{
  "hidden_size": 384,
  "num_attention_heads": 3,
  "hidden_act": "gelu",
  "norm": "layernorm",
  "norm_place": "pre",
  "attn_scale": 0.0884,
  "tie_word_embeddings": true,
  "init_std_down": 0.0,
  "lr_head": 0.00646,
  "max_grad_norm": 2.0,
  "warmup_steps": 338,
  "decay_shape": "linear",
  "batch_tokens": 65536
}
MLP neurons of a small language model. Each row is named by its layer, matrix (up: input weights) and neuron, and shows model dimensions 320-383. Each number is 128 + 24 x the weight over its row's rms, rounded and kept within 0 to 255.
A block is one neuron, or neurons of one layer that tend to fire together. After each block is what it responds to, as a language model described it from the Wikipedia text at the highest values.

L10.up749 [151  66 121 115 146 121 112 118 121  97 132 139 125 159 120  77 127 133 147 104 105 143 125 182 163 130 111  87 153 159 111 173 120 102 114 128 136  82 109 108 200 159 141 134 169 168 109 163 141 125 110 149 184  96 145 126 150 138 127 109 144 104 154 128]
Split word-initial S/L fragments

L8.up70 [153 132  94 154 176 139  90 123 121 128  95 125 119 160 128 131 113 146 175  71 155 135 130 141 120  96 101  84 122 126 144 144 121 112 123 149 159 176 146 121 149 136 109  97 123 112  91  88  75 145  76 122 156 116 128 161 132 124 127 143 111  79 110 150]
L8.up110 [161 160  96 102 142 129 144 103 132 153 118 151 121 125 171 115 130 101 114 153  74 145 193 139 131 112 134 181 114  89 176 140 131 105 112 194 166 126 137 137 117 130 123 154 131 151  91 120 114 150  92  78 148 132 138 137 171 174 190 110 153 128 121 117]
L8.up210 [141 125  98 132 133  88 124 113 161 133 167 112 112 134 157 111 124 147 157  94 137 146 119 101 125 127 137 159 101 149 170 141 135 116 147 174 109 111 118 117 105 155 115 128 126 133  80 116  98 105 137 162  67 133 125 122  98 100 147 131 133 114 112  84]
L8.up281 [120 124 128 164 204 101 142  97 170  86 130 180 117 111 185 142 167 158  98 132 121 119 113 142 105 143 102 128 103 120 122 139 132 108 110 162 143 150 121 119 150 133 124 147 159  95 155 153 119  92 127 119 116 132 112 160 112 136 130 142 134 126 122  95]
L8.up1020 [136 154 109 142 170 126 148 101 157 132  99  97 106 139 121 123 147 152  79 114 119 171 125 144 137 143 130 116 112 155  93 123 123 156 126 161 156  89 114 158 140 150 124 148 123 120 116 133 115 122 147 133 131 144 118 149 170 129 149 110 137 113 172 130]
L8.up1164 [145 121 150 117 148 119 107 160 135 164 129 173  87 129 150 159 152 187 162 140 162 169 146 125 124 164 115 123 110 172 172 149 135  99 105 159 180 119 124  94 163 162 108 148 151 136  82 108  93 129 123  98 120 163 148 152 142 154 132 118 124  79 148  75]
L8.up1367 [150 150 130 125 174 148 146 138 148 132 116 132  94 109 131 131 149 132  93  99 132 119 178 105 116 135 138 129  97 145 102 198 125 164 109 163 224  98 105 103 139 140 128 128 119 132  98 141  78 112 126 107 138 109 113 152  78 127 127 131  75 155 137 117]
L8.up1376 [118 137 106 145 146 145 143 119 108 133 144 113 149 113 182 143 144 131 136 126 120 125 144 114 140 123 152  98 125 144 173 178 137 144  88 187 142 119  83 114 136 111 144 131  98 126  81 131 152 105  81 122 165 117 105 178 109 106 155 152 144 147 110 102]
Word-final derivational suffixes

L15.up176 [122  89 147 169 169 182 135  94 111 120  99 145 149 131 120 153 150 134 194 103 150 156 140 151 159 108 129 148 133 121 150 178 159 134 149 149 143 131 131 161 154 155 146 138 123 105 163 134 129 125 129 169 143 111 105 152 160 132 118 132 150 106 118 118]
L15.up501 [129 107 126 122 153 176 125 115 120 158 151 166 176 180 114 136 130 104 155 124 121 159 139 140 166 126 115 125 147 141 117 146 158 119  94 150 157 104 151 124 132 126 145 118 128 126  99 165 102 141 134  92 123 122 113 115 159 125  94 118 144 128 141 122]
L15.up929 [109 101 139 100  88 151 140 102  77  72 136 195 114 114 132 155 120 151 151 102 109 130 140 139 150 102 137 163 107 123 116 130 152 123 128 154 119 134 143 180 156 100 138 137 146 139 121 142 126  71 102 148 122 110  98 126 115 129 120 134 142 144 145 133]
L15.up1128 [141  97 151 125 129 138 181 170 142 163 147 151  91 185 142 101 124 120 128 151 100 175 164 132 130 127 152 114 167  82 171 160 123 135 117 114 144 146 118 159 123 110 145  93 159 141 108 123 140 138  97  91  87 111 150 140 132 157  84 137 137 132 154 156]
L15.up1254 [106 167 187 136 109 128 105 119 179 143 175 137  95 105 157 175 116 138 139  94 138 125 123 130 125 111 115  89 139 126 147 139 111 120 101 148 121 112 141 108 101 141 182 161 140 104 153 147  95 110  94 120 163 134 162  88  97 124 166 134 150 151 129 147]
L15.up1323 [122 115 161 116 138 131 135 143 125 127 136 128 132 124 146 118  96 181 175 127 139 139 121 110 108 153 112 162 158  92 153  85 142 112  85  97 122 106 119 100 178 113 145 136  87 109  94 146 150 128 125 153  99  96 162  85 138 144 151 128 121 190 197 126]
L15.up1351 [ 75  90  88 130 132 127 163 115 103 128 100 136 134 117 118 165 143  95 124 117  85 183 139 117 125  86 125 134 131  89 121 120 135 117 129 121 118 139 127 126 139 132 141  98 114  64 143 144  92 108 120 124 136 144 128 127 103 126 125 152 161 110 128 114]
L15.up1428 [100 122 115 131 120 150 130 131 143 138 154 115 134 137 116 151 144 158 144 121 108 175 123 137 141 116 104 172 123 114 130 117 139  97  97 146  99 160 150 150 111 153 116 139 118 102  82 120 113 165 125 157  93  76 128 116 125 126 118 114 120 142 141 137]
Word-initial fragment tokens

L8.up76 [101 109 139 143 134 128 101 132 115 153 118 175 138 136 140 154 119 162 145 162  79 120 149 145 147  97 119 188 131 104  87 144 155 153 155 160 118 151 105 177 152 120 151 160 109 145 124 137 103 117 140  86 145  77 111 158 110 101 138 141 103 164 149 134]
L8.up89 [111  92 112 119 107  81 105 147 105 122 121 127  94 105 119 134 144 124 129 120  84 162 161 156 109  95 122 143 106 120 105 136 117 137 142 130 144 155 154 120 110 183 145 107 133 120 146 111  97  86 125 104 114 119 122 107  75 185 165 140 172 158 140 130]
L8.up122 [ 92  66 102 154 110 127 161 154  95 144 134 150  84 129 104  96 132 113 132 140 116 158 138 119 176 120  96 139 148 117 135 133 115 137 131 142 111 175 149 156 110 126 131 122 107  83 139 149 150  83  80 147 129  90 189 140  98 179 103 127 108 150 142 154]
L8.up212 [ 98 121  85 136 157 143  99 133  85 156 102 144 115 112 127 142 135 141 180 125 171 125 141 141 146 136 108 154 101 148 124 122 118 144 168 134 134 113 135 142 131 100 146 145 141 149 133 171 132 130  62 124 140 165  66 140 161 130 162 129 131 139 142 127]
L8.up426 [126 121  97 161  95  79  93 123  89 130 147 150 168 115 138 169 130 143 137 112 132 150 109 138 133 127 104 101  98 124 108 143 122 123 116 149 130 109 116 186 160 154 146 165 108 136 145 131 136  79 114 142 119 108 111 135 107 120 127 103 167 152 120 151]
L8.up935 [116 109 135 133 110 174 131 137 131 112 148 124 129 146 120 174 119 146  94 129 106 156 127 155 111 124 140 150 132 150  91 115 101 145 112 144 107 140 147 134  97  94 155 159  96 127 129 158 126  92 125 129  81 130 118 153 103 131 113 108 126 116 136 111]
L8.up936 [113 121 117 153 112 142 149 135 148 131 133 141 141 104 133 144 159 139 109 131 120 137 143 109  99 110 147 130  97  98 142 121 112 138 150 152 129 185 181 165  91 124 135 140 140  87  99 108 147 129 111 120  91  71 154 104 143 134 141 118 114 176 118 163]
L8.up1215 [143  91 119 132 143 108 130 141  88 131 134 128 119 120 123 141 172 123 114 111 116 153 114 134  93 115 142 132 156 103 107 135 112  95 135 132 130 101 130 139 136 117 131 138 112 139 118 145 117  93 106 143 127 133 145 106  92 101 156 132 118 155 145 155]
Word-initial T fragments

L15.up338 [127 117 190 147 140 171 154 137 164 120 117 138 118 146  94 176 139  81  97 122 121 177 153 151  95  97 129 106 133 161 106 135 134 134 141 152 128 143 129 126 155 121 147 113  92  93 109 157  92 144 110 140 111 166 124 150 137 154  86 145 108 107  89 145]
L15.up366 [138 146  96 182 155  79 107 153 118 109 136 153  89 141 141 113 115 118 154 108 123 146 113 112 125  97 163 135 126 153 167 139 115 121  87 150 146 161 128 131 131 172  97  97 112  96  72 113  78 106 126 122 108  78 142 100 173 142 107 152 110 106  90 114]
L15.up464 [124  98 126 107 134 119 147 142  90 150 115 114 130 132  83  96  70 135 161 147 154 160 141  84 112 112 138  95 122 170 134 190 130 121 139 136 113 115 123 108 134  98 123 135 122  87  94  80 117 147 136 119  98 112 174 106 142 126 133 131 119 139 124 147]
L15.up631 [134 140 135 110 189  90 173 128 140  55 131 191 104 150 111  94  83 131 100 109 133 122 145 138 125 167 147 125 145 112 116 143 115 116 152 135 142 140 135 162 114 122 119 120  99 105 112 123 108 145 124 109 157  98 161  98 123 159 139 155 103 122 103  98]
L15.up1195 [141 152 170 191 150 109 129 123 132 130 114 150  94 121 139 145 119  74  86 134 147 163 160 147 135 130 112 163 121 119 127 136 149 135 121 135 122 151 137 150  86 176 130  84  81  84  70 157 129 137  96 153  97 108 125 157 106 164 153  87 160 180 103 102]
L15.up1240 [104 104 143 143 146 157 135 115 118 132 135 119  91 168 114 135 141  78  97  75 155 134 116  80 149 116 125 139 108 129 150 150 114 153 129 172 147 135 112 111 134 129 137 122 129 102 144 113 114 119 144 110 148  96 134 132 194 173 158 142 119 113 101  96]
L15.up1306 [108 153 141 176 151 181 116 137 162 147 151 164  76 151 150 149 102  59  99 115 163 128 159 118 145 140 149  90 141 129 125 170  99 121 142 163 158 138 121 143 131 122 130 122 139 124 116 109 143 130 124 102 137 126 117  81 107 154 115 105 105  96  82 139]
L15.up1362 [188 107 120 177 147 146 145 128 149 125 152 138  65 119 163 132 127 109 168 131 147 100 133 135 140 136 116 166 125 142 138 140  87 144  94 159 156 141 108 128 103 114 120 132 161  73 130 122 134 123 125 112 173 114 128 139 136 154 141 126 142 127  88  96]
Field or activity nouns